Part of a small language model's weights: 8 heads of 32 (1 for keys and values).
MLP neurons of a small language model. Each row is named by its layer, matrix (up: input weights) and neuron, and shows model dimensions 0-191. Each number is 128 + 24 x the weight over its row's rms, rounded and kept within 0 to 255. Numbers have three digits each.
Before each neuron's rows, "fires on" lists the tokens most often at its 100 highest values on Wikipedia text that the model never trained on.

fires on: " who", "ed", "our", "ing", "er", "ated"
L4.up168:119130125140128093120146139136127113128129128098095103129168141093130094177124160145131158120091093150127137109100129156152100120143176119134164149134192107155117111140131108120144150131134127117150143135152152179150130134127140090108143149130137132109146136109118102137165116204157141117153156133108097132145112084139132123135138065087158159158138158141135104096115102146135116111103128117108136143160141114124104144128142157143134154170140137128132177129116125119194090107096098115143100104128060151168110143152147144136107132132145109093105124132093107155172141175117103133

fires on: "==", " ==", "s=="
L4.up493:130117133111114115121129130129084134087095126115129075142120138136127160115105194144159181136151092099140121145120165112122128140182124103147166095151082143118138154165099163132116153145157129124137165152165125130130135136116125090054133126111124120127104140145124149191134106100093121113092157135110121172133135111116119097136094130119173147123157154136124141111141122125168127071141144121132140108140138122146126115158166134107163169133097186120152135124184102096139101135099138142147154187153139098102163106141137184138161104148115082137143126126175118129125096126138116129

fires on: " |", " –", " the", " (the", ";", "'s"
L5.up911:163110169132133092145141159162125138122139115124134124118177138151107122164113158131109131156136118101147130107151139106141126151120119150118190142135144101103130140109103154134155144097117124139132122119137119115134098116089107139090107100181100130150164134096146123128153090153133136122102147143112105112143118126134113105109095081153161157141153154152145112131127118139148124096093139104074171152109089150113136124161140099104137113147114120122094116137096148140177104128143086135127155101134109128113082120149088185131109127142126122112134095142127151155137108121132135132

fires on: " |", "es", "its", "z", "ae", "que"
L4.up639:138089160110160114125141112089129199126131151168144095105117121168108130174135113103109113116150149148157127094144135170103111127119100146142106096174116136135135135156124143151123130065137111104165180148131155136099110160139132157102105137136100123112089188115107112147110160108127109161120156136117162099141122149153105104122116128099134090098163146120136117115104148085071141071151125114147157131143133128127129134142120115092151173114090117097115126130123112116092112115116130117129123160128114091133111141200128177131142080106129119128135122134132105131154150147128163149

fires on: ".", "9.", "2.", "er.", "1.", "4."
L4.up477:134127165140121124121121155120094113151136108111080120113118118182141119162140149168111135109171147151130139098132098125165100157164143125134122127128134120129120116153141130138144185084121145150163139136166133148122127133149115136076114118147114196107106148132154123167129134138123155149136165146170074138126135148176104089133120127092120107124126138120125100094164114123145130135107137117115126144160151156089085109155135145089135149188140159127160111099143142121166134138141134132140162137150095119096149093179165145088155166152168139106130096161147147154136084153131157150

fires on: ";", " H", " High", " at", " h", " Ly"
L4.up605:133133130094123154116140135144183131144113094107145124045114127117120156152127130139164170084094137143113109139116108174130137131114157089132107096115125115152122121100076129128100137078076120150144127170115129099155163145160163119122127121113143169118132156138166134094121153101177146120095112134174137089094106145108166102144125108084149140127131126135137141126142128137121139123096120121147135172123118116096213148118138148144133114170088119124140109125153121132148164144094162119130132124136138162135145117147146122146174125130136137094093131147113117149171123124131117091

fires on: "ly", "t", " always", "i", "ently"
L6.up116:125148149090106155111084162099130141132136124181146125124144115133150117164107098135108134161128120118151098134133143124142121121138133070139184133104123139127126155093139119138121153143130103145174095158163118161161128086132176137125108086099148122139138134140125122094102129103147158148143159113130138076100120099122091114171131115137119177115143142122144145131146140130171133100137180115086156112106156117132107137140116183107134120131081206190131105158136115096144117092076143141168123132136094138134131152095130142137125113117134097113118098157079117130159122121175097137

fires on: "an", "ant", "at", ":", " was", "h"
L5.up791:124129149132112122107098118101087118128147166112110118089095121161134204161092146098121127152139107140106143120137113117159137136095116132153104135112137109099091117150139184080146139102099139148151145119151084118139128109111121142139077167144120098108052129142141124128137119140165166125108137093120124098131137164104089105131142110098166107150173096183093134117116181153122113116113094126129120065179108086099161105143146154130100126121135127135158112113150104118177164123120094145117139165141144116116157111123089118149068125099111138114150166143119135136158107145125150128

fires on: " m", " qu", "M", ":", ".", " |"
L4.up826:170114154089059136143124123185146081116125111122071095109146133116150154127108142182140142124159117134119144146138116133166150145145140140102142143097173081098138169108132139117150149117143141112136154159132106146110111139154118130121102085166133133107083168104151148136106157129135147169103141165113104126125102135146117118157150078086095101151139137136130130100101152133150106131092134127115118150136136144121106117134107100080113148147156157145106175121123107126182115120155081140107164162122123100114157078149157145132119158109137111132136103148128113131132102118099140118

fires on: "ly", " of", "ively"
L5.up68:170155142157157126114100127177118172108145139111109138155129127137152106122070089141133122162099105117080122133073106152105145121143173108149137147096113117124060148138110181118164112145116140137128125153159106162151138146152153163124153095119137108122163154087129157117148095148177118101119132132135107176137152107175084121122102133155134128156155141105151127123113135131153117080114099112080134112125123134116163106086121117107071134131115152178164177126161159143149084139148145120153126149146101131146116116124133144129173142147140143109130080105142118120143114167164090143

fires on: "w", "or", "r", "urs", "u"
L5.up764:121109140107130126138101134106148112126144172157129102118123172167092101119144089180129125167098126090139115130144131127089097176113130121128123126156106133180131161147144189132129171100157092108130125130139166107200086154115157146118095095126124160144124149180135145185132151102153145108167107119107123126129084145142126095125135107120173150117100103200148124159131117166142139094128126141126187092122089146109101157135147101136116144146124132133137132149139104140144123115087099103107153125134100187147119101124151144131151112138110157145141132141112150145134126144142098136

fires on: "ed", "as", "eth", "ath", "or"
L5.up607:113133137134103124080143097143119163144134073131090132089159172170154118116168131170168120116162129159107108149045117144110123137164134137149128098126144146116148151129134118125120160112146123106169145147140136140156097113111150128113091149127133138105157134154132102159106122121143128146143125115159156108100094148140123104151134104163141155143109154163123134154140085140098112082160149145093132127181124126146104153143159142131118120129122115116148096104177166132173136122120119128113100126171095123179113135156143149141137128115120114149191145128118114116170074152107134115

fires on: " |", "\n", " as", " Density:", " by"
L4.up27:130120142163103072120102107090106143150125138144150128130158112174121126139118106165132122137126131145136082105139111143143115136127162106132173108131136109123054130134105134135147129085102172138142108125118133129122117167145160139151136148112124133134148124134095126123157100133149127142132150171105122125140109109070113122112126143142140106125121133111163087138106106138152116102132141143123124115142130110112133126165114107114152156108159113142110137171161124103143158095139081089158154093145096089118081154142107153093101091146140121130117109138105101183166082132132115128

fires on: " cons", " ins", "==History==", " re-", "==R", " Ins"
L4.up939:152098147117155109103136098134121146110127130135116110143076163121135143144093154095088153143133106161110118159119124130132154152134140100107122155084163121095138108176100168116139146120143184151109148120156116169142101148098167174117099137145141118110135113111145116120105132117145159123121141141182092100090137108171121107128137095153106128134142159140119137128132133125143120139131177119147113097161116102071141127148118175073094155113144160141108126135104134076136107124101085128143103194173100072127154151132094133127104130159123115105144106100129115178159112133172097118

fires on: ";", " of", " was", " were", " at", " the"
L4.up853:096140120139113133111132128131161151133100114098103110096136134155136153168139133123132123154129093142114111125099121168103126156112174108143147092153114106161095134129107133121125148106100154181145141129144101090129157142143142089112074110093126163094096164141136121107128150119127126150147118119099153084102132097122124108130100147127102114195150147164182155154101115155122120137115140097067153142121096097128169097152160116125133125095120105152187134162165117131145116146129153140122115174132150128138117144135140110130116103158103121107144160161137136131131072123150143088

fires on: " which", " who", "s"
L6.up584:123126160115143110128121137121107111110091135101161125117125178136105107118179148090125142070109124154161141128117151133124102098129131121132163106122177141144141115166096111129096147114118112156128182120151119157142127165137163096161124150104114155133173165134157137121123139161118118133124148113103125105102090081112141095142112109127102133153118171102177142131127113118114104105164172113127135125125171163126165164125137093105159101116128146145114133149139156114145082101115103114115143086153119140171098180146131176117117156163087134132139090156117143161160162088160139068

fires on: "ad", "al", "el", "er", " was"
L5.up939:143165101128142153098131097134129113152139169135134135139148147081157176114140106090096118160124106116126112120139090141076164130105125125129108155142152096108118155143108162177169139131101165167132112132146118154112122116107151120124119135124134153114158125133088078102140102157171121130137123140129120083133081129128136127093130113108143116137181156106079084144117136175146115100078131111130147128143149103098121096148173142132108163124134136127092157120119167117138130087124090127148130118113109168154102132123131111150141141136135113095144116144126118122126094110133131115

fires on: " =", ":", " career"
L4.up287:154111152099127159112137145149126124114132119134116120092139143135160186152143143120120126136125172123119153137176122110142186094144145111121164137138115070114108132132141136134161175125133133142125162125118099136142124129126137137088118136154129120129166154124155151160123145176195150164127136189167160112140107103136153123110110074148130130099134138121134116124141113165131076093093147077117151148135086136101107134139126133087106121105135119179136115141114098136199121137107130126138131174104115120103101118113157111114171107110133133121148092107144124128174078094141142113

fires on: " |", " =="
L4.up251:119124134124133115139124133108119144133146180192147097107086148175131138129126111120078114154147113107186130125093129118111145157115092121087134135108119125154128150101112142150093119140103128133164134153129133132134070140112138135110109140141144108110122127135133079128089132136126135152130159142113126114147118112162148107100106140091139128144140140096139143109125123127141107109085185091137138112093122078113100145154163116105142123126116123180144128146143127133150139172090111129182135123125151115101129142137135127128117110098125111155138095158147132146170073128130122146

fires on: " t", " 3", "s", "2", "T", "t"
L4.up250:165122110088066089104100144160083117137164122120135100104137173140141158143164122117160179127076149166154116130142146147133087157082144116127110121100132123124132157128119140140160130101117175160173136159137169155115139087147114119141127105154116137128102156101148156108156121141152146131121127149159116135136138150131133124138132137107107103143185138141096143134116137178104128073106126082083137139143139115119165091099120156138128099110099124176115106151123119137170142113152147125095159110149112141151131115145129119108084120102159132150156154115096166151175144146136105124

fires on: "r", " |", "y", ";", "he"
L5.up679:129130106108134136044109146120131141133131140152115105103121126136160135148149086116105154143111116119136135158132095116149092128129115097143132159161149121177128141121107110140128141144121128129158154108182164092107107135158141106133142137140128115126126172140108122151094105146185119156168159118117112116132091113179127118112119100055114102134131125131118096121123130131146105145137148077137115120154147102135132127118147195138119169104123130155107126185128121130130079170131152144151125162149155121136120125149111147122159152136151134096134108174165148124130106128114118103

fires on: " as", "),", " was", " is", "-"
L4.up847:152148157120082103132121095148151148107147095127082103103142163158124161176160124115162116118131175171115117132096124105082121122169109106124143127100122078126079120124169117159100166119127129143128107074143191142121116123112126134088130109113132136147151172105152145161092145129147081152135153141163120135125125114172133120091084110166093160099148101128136138122136102110127120141130183093129157127134112152107128122183140147125120127134067161096161078125127156117131140091141114153140128160163098138136084129164121098086149103115117108156126147132116131115149135137168147061

fires on: " |", "r", "st"
L6.up74:133119174130096139101125156105070174133147127150138137133132147138113116149171114081128118155142127099149153122109125097098110147134116117129118103148135117160123122165059129145112148138099121145155153154142126102138126124167133162163136137170141165152139131135110060158131145127114121063142146113109110147133080110162128115107144133111109088163107222124132158129131133139094117111156143102148139139157121122115114138133104134108167128106152117128084102132119109123142143158089138106145082147146113128183093141184083157169123149121117116122128134100157123153162123127125123106

fires on: "-", ":", " |", ";", "\n ", "s:"
L4.up354:181124152134122130083124156144132146087144140114108138092135135134146143195146144103122123141106112077182127128126119166101113150155113149141169153136145112136149146094083208145162150112125117094124105145151139137104111108146165163112121114177098092117140135106126127129121138114149124116148138141089175115120103102163140133080175126154172151107109152087131121134108090114154093110135112094140135150150108162163135137153157084140137148127108136162119117094108136127127149127135146094171154126106126099132105116127088183134130096181126136139154111147143150118140093137202112113

fires on: " only", " no", " also", " not", " he", "ing"
L5.up428:162147170130127120104102098140128135109138135167129132149158130151123126123136110144127109109158096160162142141137085130185135134129090138130184142132159115134148170131106109131167121150141133151129181131166146164195096134132141107139142114111184129115110139112108147160152115152125122145119170141136110141078111131126091089155093126144123153144112156147136135162133131151128144120120101100119130136159164119135150055184097107114145125163161148181129080092143125080132120137115095157152109127161100109145142106178125136144167141148161124098135111125124123111173125097159115123

fires on: " |", "\n", "v", "ap"
L6.up841:150141145137097103131145146148136125140101100099129129091089177129103156122150129139094130152113130141169134132142107145119102157162146083160114135121120140101164134127089122156114095118042153131118081120145167117164112156126141122127122134100110154144081104130121057157163106143102152094101124137197116098099070100124120105105164125146102147171137142142122118132165142153121150105138107103135159149146136098136148137145153137122138132129116117092115133080103109105166167117121111102141136158109077127145112132174105115124170087156115129089114128112148118145131108123162142115

fires on: "′", "19", " 3:", "e.", " as", "11"
L5.up651:131162140118121102135114092133101105148136139150125102094103103153113138102112088135120146134133097148122109154110118123127136141172172128118162117124081128117093112125098103145154154130136203170120123107160103161136118138131133117101082148124119172113139111127120085186110129141114166124187118139118145099137130145103115082161080122092117102139145138081156099114143125158131138120103135120117165123135092149138150152162081114079124121139123103134165112122157144127155135126141095136191168123111132100137157115190142147101125146159168115095112134119105117122161149159157119142

fires on: " t", "t", "-t", "T", " n"
L4.up859:168121147115117144138086176133112126123174095131124125098148164133158134126094134126087152145096121101118091149150152109158144148133128125137171157088114078115082201174133135150123153135150156136166111131135128168109135126159139144145118131136111148124128142111129130112142117131120163134159088140134151075105090121182154114114132155121088114179175125137148147121111133162106133137121163093124154100142132134095134121126129165053133113176106154107119111132128124108142113098108081138117122128148151112152137078118109162111108132112178158102150126150146173135115180105133149101

fires on: " San", " et", " Vi", " Des", " Los"
L4.up255:120155118075110116119112161133118168088123121134095129114172127140122116162159086113165129125091153133162133124138138140107086124154097121136141166140128136163135152140078144144125143147099153133147160126132181118128118135121129137123111135138135175123102122129134149112160129097130069131118178115118167062107124105172132083137114089112164116103138126142125128109096080147069146126167136134139160097155123097103141147133098116127132141151098164117120058139150128128129122150101124161139125124168107150157131096126133132062109146124135105121115113101140122159104104089146165123

fires on: "v", "c", "l", "m", "p", "sc"
L6.up846:126152147124119084155091208148136150103119113162113105159119176115137114139160129145136122163111110125127121137124105133182092134122120095128122182122139142109132104142137110132137194128145143108162138149156102101139131136150125120130078159144149152127087122108112118120104164073116128111142142158085109124103132137165141112176163113178150096121163129141158139130155127102165143094082150108095154126159134106081150119163149110151153100192109118142140118127114169100154118152121104143125104109122129109151169151180080149087135110145104116126121106096119123186140133124160121130

fires on: "),", " a", " is", " an", " former"
L6.up321:145114143122069118168127129185161119123140091132125123163141127142115117166113110134123131101094117148144127130104141106165170113180156110119155140121145083107122115117099116148118126133115136119116163098193156120098119158082112125095133116138124152114135143145133181177107116125179094121097116174119105093123113123127152124142141100114118143109136133132158150090153121136148051114103139084117169152149083122134116120113143095079110129121117140119146098108125171148141115124148124113142150098134112126126097148122143124125155124175135107139137117134135105115126097115170130140

fires on: "c", " |", "sc", "|", "ro", "ec"
L5.up588:152136155121113137154099136121172126110100139118144113095144172123139139147101097154115171130122133125152098137099100127118159147110148102155140115136094134119120119139156171095148138134132121132143165151107109132146129134171122157095107092123170127112116111116119159153161158117154186116155123116097108120121098133110178118163124129140144157165123148115147115114128164121158119104101163112156187147180157115173122126119148106135104163165138136151149161115128119093163103117145086137155119134128136122121159129156104143123123134122118152129125121135090141181134051170129132104

fires on: "il", "od", "ath", "eth", "ric", "ph"
L5.up448:118112121082131154109133096102103104065115130105145107125160132161130102142130141181093117117139120126120116126097123104164127130122104138176172116107137110111120159115128175098111150149115150073177138162131118112151114152164144099110101155120136134073130117131147133140109128105157145100132131151132176128104124150133122117108120092149140132106101171125098113122117137161127143085132131162116173106118125139119109111137180176146150128091102128129128105135132146138141165079131125123158119128135119179085133128183102166101113147155112110160153150144139111171128097118132116115

fires on: " |", " s", "r", "im", "f", "s"
L5.up436:119139107115125159120084117083096129083162140138125104101136132139130122114116080100122141180153109113112119111130114150107098150132145124118110163118112137135109155136109130151114112071152164097173122173150126125136144140152124136169106116145158138134163156086120100089114148142138114124174132163129078159152090139135161135076117130101178112149132151101123147094102108135119094115115135127132137140125130093152130103111117149119150109081120117101133127177141112136143161124112099120134089134128085121114138154145165159083080076105201146151140121135145145186176130167143123111

fires on: " s", " as", " |", " S", " and"
L4.up948:148138186101129146090151100124156133075142123170127137074112154131129155144127143115141124152099127173136115143130134103091129124114182123150155120087130107119119115122126125178106138120156146124121123135159129112139113135164138095072134125168159119155135157167112169148079150138111123156133120145072135108137112140146121107113110119087150151152126149151111147106117129161114124065104082111145132121130126174097139118138131155124112145103067163150149096100118137122160105127129170142173121123132084122117123143106086113123099113154141165136127146172149146159145113133106089120

fires on: "est", "fore", " after", "ward", " time", "ly"
L6.up797:141122118105096065118093123180113165116145118171157143120125134152150125118118154121089177106096141131108099121096118131106129088132162102183176141088142114126121126143117179123122115132118162149143126135130102151195077137134167132104119122093127094133141143095132137136120148150120145153115119121153137165089115145115109127147119154161128145149136129132126105154074158171090147104136122118055120176090128143105156097117123128115126168137112139175169076119139130139143115138125119131175171146117067144129124113152110187105128120137113105084117104149109143104142108108131128127

fires on: "er", "on", "or", "-", "el"
L5.up28:145142177111127099089145117105134122082185116099106108143146175120181154149109105091149138139095120160159102141125112149142107139173136125100109124145162125097134115118123137101151140126074145124128141151100142156148159117139131118159119123131129125120078142124137116116183096113165123112159173127123121116110118159124105111180127123124145152126135160101093118095098174162121136089120133097128152120124106102128145096139162175085166178133123136158133149090115104136162136067156125137098144136133112138137094115165113117115163146174122099112130138161121132118146114147146132114

fires on: " and", "c", "m", "be", "e"
L5.up872:148166160142106144097117132162149175146121143139140095061120145125177152110113095137127147088109137133121176154087155122143177168172149149136108153082133089114139140140126150169099109121104197124138119125123113115144083081132125153120153119155104140135129118106132150123112128120124117110079139145148097142134142161103129115085094105119130127139110132079143112130176152126134078094118135117127175115137143143114134146101129135133132107136097143134149173133127123089127160106097120150135127162162098163119141130151148135114142096122126121112128103125116091145144100110139121120

fires on: " =", "==", " ==", " available"
L6.up528:133136158104125145125120102126113133093122124162125123144150158130098121138079141173110127125089115127104127139188130142131153134128150130111098144105136150077143117145142124096185104115081113121176161146140134115157098130103175161109147112109146128106096107115111090123154157145135133127163114139106115110103141140134141108143143079112162157124145137149180151136151162121146112136127132059138133119132116139089073123144117139113111150119119109163144133123146142125125088119107104119142138159192128130084086132152146117147115119096139129160139067162147090165127100120102141132

fires on: " sp", " San", " Sp", " Los", "sp"
L4.up405:159115116056093133120131123168140154115107119146124104094137140149134118155123148129128141118108135099131132166138137107134106108152085159110129139133142132135137160100114136155155139076091127110188183118140147126150123133113139153124116160176162171113088102115150158131108144136159106149113187143112130158125134122144136083112157136133129102121134099123089117157118132146115148120071144083127154143153147105134119181133088126106098127138106161156136085146132129122154170129141134122099128155153140144119115097119089143089148125115175131119096073137115126137127142118137157132

fires on: "==", " ==", "s=="
L4.up850:190117157124087108105125137132097091073126140114123141122128092102132101132127157141126147133158113124089112138151123130132137107135107129136171146132134144137124112149104160086142160148109138119164146156150131135136125153115150137086047121137140153135100134109144160148121108146156111091125143113158141107139142067130155110116125131135119143125144133147105165141140108109163085124108099125139148091149099118114130145126129166121045147080068145113136138144144140116157098148075111160144129100101129137090123120115129161121132149133124107149145150143112140145146102166161107120

fires on: " |", "A", "ü", " A", " G", "eg"
L4.up365:151152144110145131151108112123136080168158139149170122093176150130109153133127096148113123163136151128137147130109152095145146190132133106103143111147123092123141125124129119141125122151126133125191115161099103099144136139124120113122108105143131146136075169120150138155138127122130146150139167154089146116136118115127115101164102077113160093103106145084168124160119123141125163132092134115113155116117172063149097130115087135110139128129161145177107160123137095149138112137099148151112129101159141104132100123150116154126153148114126103165121103181172139141151082103094108141

fires on: " |", "on,", " place"
L4.up880:143125115133096144165110141166104178139129142149147082147097120161114142141140083157095109121131136130093121113122146118095116150104135148079117128123139113181138130151080127137159157073134130124112116137130147125156107136123173160137126132134147133096105147129138061132118149105163145118120170124113092116147109136156072095115119101128137097088126181120139115100150126136120117113082201116120150167109155127097148139155104143067132102165107134163116134167132127171124104138110141133147097140111135122101134116122162114120141083129126118128098120158148126170121116135150131145

fires on: ",", " so", " (w", ";", "w"
L6.up263:175133134132084138159113151140102140130127147092110106061139129157158126129157084130121131133121118121080117153133105104138074109157097139118146113153123099175115126119099144157146149157099156141135137156159143122131144128156137120140073096138112116123107092138142171107136119100133107167133112115143099142147093118127134132119130091116138082093116154163108136118077113148163166140145167119123137163117136090109197140112153152102125090116078213127110086137122149142143130148120115163162151127147121112142139134133110138098142151158113135112111046138160111131117146141155114090

fires on: "r", "i", "ly", "h", " very", "u"
L5.up157:167118128141095143146119088113100139133141146149159099120104125153088101154160112138142122116109114115109146111085122118140087157108153109147137167092128133149095132108145145146129151090123126132202169135179128122189067122113134159119123092127121124152137123134120121113138116169133154143143115119144127125147101099144144121118120083121114131139129143150159131168152111159143129090098127121116119118125146116103153172116105137131078117175134170170123170130098143122157132126088080138152163113152088125157150151133138109141173176135120139131135091134134164134188111152159106164

fires on: "==", "s==", "ulation"
L4.up131:197122125137145161121089114119112139136125103160124098141148131131115131140140149136100144097153111083110130155147096100128131117127155151119194129117120118181117122180128164132130121136116134086150113143147091159148155125120123172117120123111138118111126118115118107187111138122111175112130160138111153127139083116166145115179113100125135129088195157132107111132189146141128141107123145138098163151080093128125135108147113138106095116139128125188148106142141100077139071164122159106141106134135119113131129113103156138107154143117124095134125133126146145141138074128117103145

fires on: " and", "-", " ==", "s,"
L6.up461:076151108109140119097153135118087130126129146106091133093083119113131106152132107134112162166158088148115101157082146131167140173182118149155102148158101126115115167110111166112140147137121145118148148157144118152110114115158160105064133112127170148135108153127132125158142115143156141150116141134182153122128131147125143127144117126116171145130158142161117132109143105114156102095116130130153120147112120138123136160104103141138136143174140112152142136109126149070165121129150123123154151172142067097124135164157120177115175082100133161129102126110123163157139126142118083128

fires on: " (born", "/", " or", " (", ";", ","
L4.up590:131146101114078136125145121134132176094158129122104115106141169118143141130121129144134169110114104109107105141120115108112146136144108134118137131075120080135127152115103127129136206136130121155116110134137122123139125122113166122077096120163133118133164088114137122143099122137128160135130155158125114112123148106132071118110120142133113122139151181132106154145105128133135074125098133102143159093138128101096170130108125105123094123092098196157113127163107137117149140178092124171167153117161164147159123120114142163105142098112118103140111112151131135111132130110181104137

fires on: " ==", "j", "ol", "od", "ography==", "=="
L4.up696:186123170113110129122139098070108114100167088127130108159163149121145096141119162117109169134139134099134144156160082072139149133124077155130184132082097137104115148118130165143165123131130125123153142116170132116114096124131123121096089083118135147118092125130140146123088126147105168159123136138093125170122104136120116115117168090115107167109126129104153163177119121092149131078098159130111155118147114150121103107150145102116081113136172139107072126143145119128153124096133093146161160123154160123106121136134131139140102105089161107154129102145160157112137129115104169136

fires on: "c", "k", "h", "v", "n", "p"
L6.up796:153102149127113088092114141132104136113104142119130119148173120164127123158100101127123121122113108115131106135090150124103123139162086085129136160098126104105123083107107132178123179130121164141141155133151147122166152118157124129112127108141111124156111129113173166173132118101127139069149172118167112170133113106128111117149161093111124105120123135087122129176143116109186126104111142116072162095134090140096140169098157121131113093184061121121147137165125067125134122123120115161159116133133131157150156104134113161159085138110124127111140113114137106127143151122116138083

fires on: "ar", "ter", " an", "est", "ong"
L5.up677:140132086127118107104118132123110131145176110119087110127116113178140121176189111162078114155138142178127114136112100119119127160076141088115172133123146060165122104130130117114119161091151100158187122153130133121170106130134136129116093109171115123130100176156127080117160100140115117100144115134130130116135116117120128110118124122120120130109120163121133142161140157138155153139101125139092151118143095120128116141104114143122105132118125124174140129148126119131139122154100058128149136162145119125089110149106073145110148188147133136111163141139164136119120075110162128116

fires on: "c", ".", "9.", "ate", "est", " than"
L4.up732:153146147147126111138113148111100157152096092107144128072095134130146088118146103144125146164130138175158116109141112116125132134133117101151146152107114152159092103154147126143138179161122094148164164142150170133134084096115119144109121171159129133109129109161130138130124100129159119117132108091136128151123103108146114135125102130123109114079121125137107113134137121181124088111100098129125137175168126110084116157134139152141142102131102159142180106152189139134136137182094152105169148117171106167103121138180124151131122117128131141135174140162121142126160084159167123087

fires on: "or", "im", "om", "ri", "ert", "ud"
L6.up278:155123142124122142115068141126104134103128111115116113135183140108177172116146099169158147189137094150121149142106158137150103165130125133141140112107163116117124109136097169141150141137165109172104095182170097127146131101108143132114099127144125141104108119111139088123066097127116133070110166144126140139111103151112110117105090098108132120106125130135167107083159130170130099105124143086111167110143113125139191121150122131106112145101122128116154141151120160124093091123109144147142150106144139154125145128132142114082103144147157120104198092147144121133144157121146126114

fires on: " |", "\n", " ", " v", " Website:", ";"
L4.up267:133151114132138118102126187102146128144193121140131091144093089148109116131154146155108126138083135148157076141136142143168128146118166091168136137130128118118102132127086131141088120127107174163162102156125108127160146170146116092113175147140104125125145109137152137088110122134112111128192111151166108104114093124112112096142131104127126130168102105113141113145145140108139107103096118122102109128161125110101161162120166145118112127111133129131135123134150145121162111146139105126129145102113092115094130090179145166128123129136129126141140116146109116147102084137124143143

fires on: " in", "an", "h", "s", " 2025", " by"
L5.up662:156138121099120143132116094126107148113134112124147137122140155184110135122158123144104135121136082169119142121144137197159104130102086126142170130122148115137110112164145153103134149140124129122137146126130152134094133173160138107108088123129137120125091106111102147170127093095113155142119109138122149105127122167101073136144119134118128136070187171166127149173119141132187122130146117121089144120151117118075182155117075116134122162112099128162088120120134090135142168074114105134116164126181118084107103144134144138117104133146092107103107152110096137134161108164128117137

fires on: " and", "c", ",", "w"
L6.up92:108123127130129165082146120163108153113132131150080093098136114120173151112125118149125182136093134154122110130101128083110102139196163110123122182125117138121119169124055117110132145130151164092178127092142104108162121085192174122125121141129143120137086121118158137110103106101144133131156129163187120102122100127146101106139102099112153165142111120145141132133139139153108113104123125140125154115114127141110125122094116142137136137142125166138139141142099119099154076119109102144117151161144140133094164107167134151086151139113160141081094137132161129135135087095130097111

fires on: " their", " its", ".", " to", "'s", "c"
L5.up149:160099108121059085084106119126125122133063126121109097136149090091119101157173122139113177102128124139155137123127098110141110127145172089137125114115137126100098085144134112148158167120144136154163121128156102158103086100158142120127105143142154165130102109092132143127157088120135101109117135137139121129132103165100130132150091113119156094108142101124150102128109146132182160126132118122137099126114113119112127092142138171102105145179139180113140110117118121119175122098110100112135142114136122153100128098119124124101061139115129133072133124100124127088150097171126138134

fires on: " |", " Location"
L4.up51:163149170140142106152106101122104091115142152169113080154109157198143137135133117138104121124153113062116162118090069119123161160138099088142082155118123073153121112130117143144125111139102139119172119166130081157092140101154148124149106111098140156125119107152117095128109136131148167129151083132141127090147113116143156126110128131108148116160147132102142127114122123110119134128093123101113134094157142066185103108120126132090135129129137094143153152177157114140138120143081149099140123101111136122176106125143131107126099117073129133145103119141200116138133111136123107132

fires on: " ex", "if", " of", "s", "ver", "ow"
L4.up871:093140104120113087117106119128123122140104140129111042083114136107145154112176097162104154168068125120124152132112143172126158132115075090184109143150152147132147124133121131068148144153124148095149153136123135117114135142076125119103117164169098127123139100136159127151123177110151132121100135131146125122123128121139106122129144115135129127128184139172092129127113174174095117138127127098100151130109104071132176114127146131127122104117111158153135079174180121119140134096127137155164116137136143112126095152126088150111107090145117155092090126119108133177121092109115122141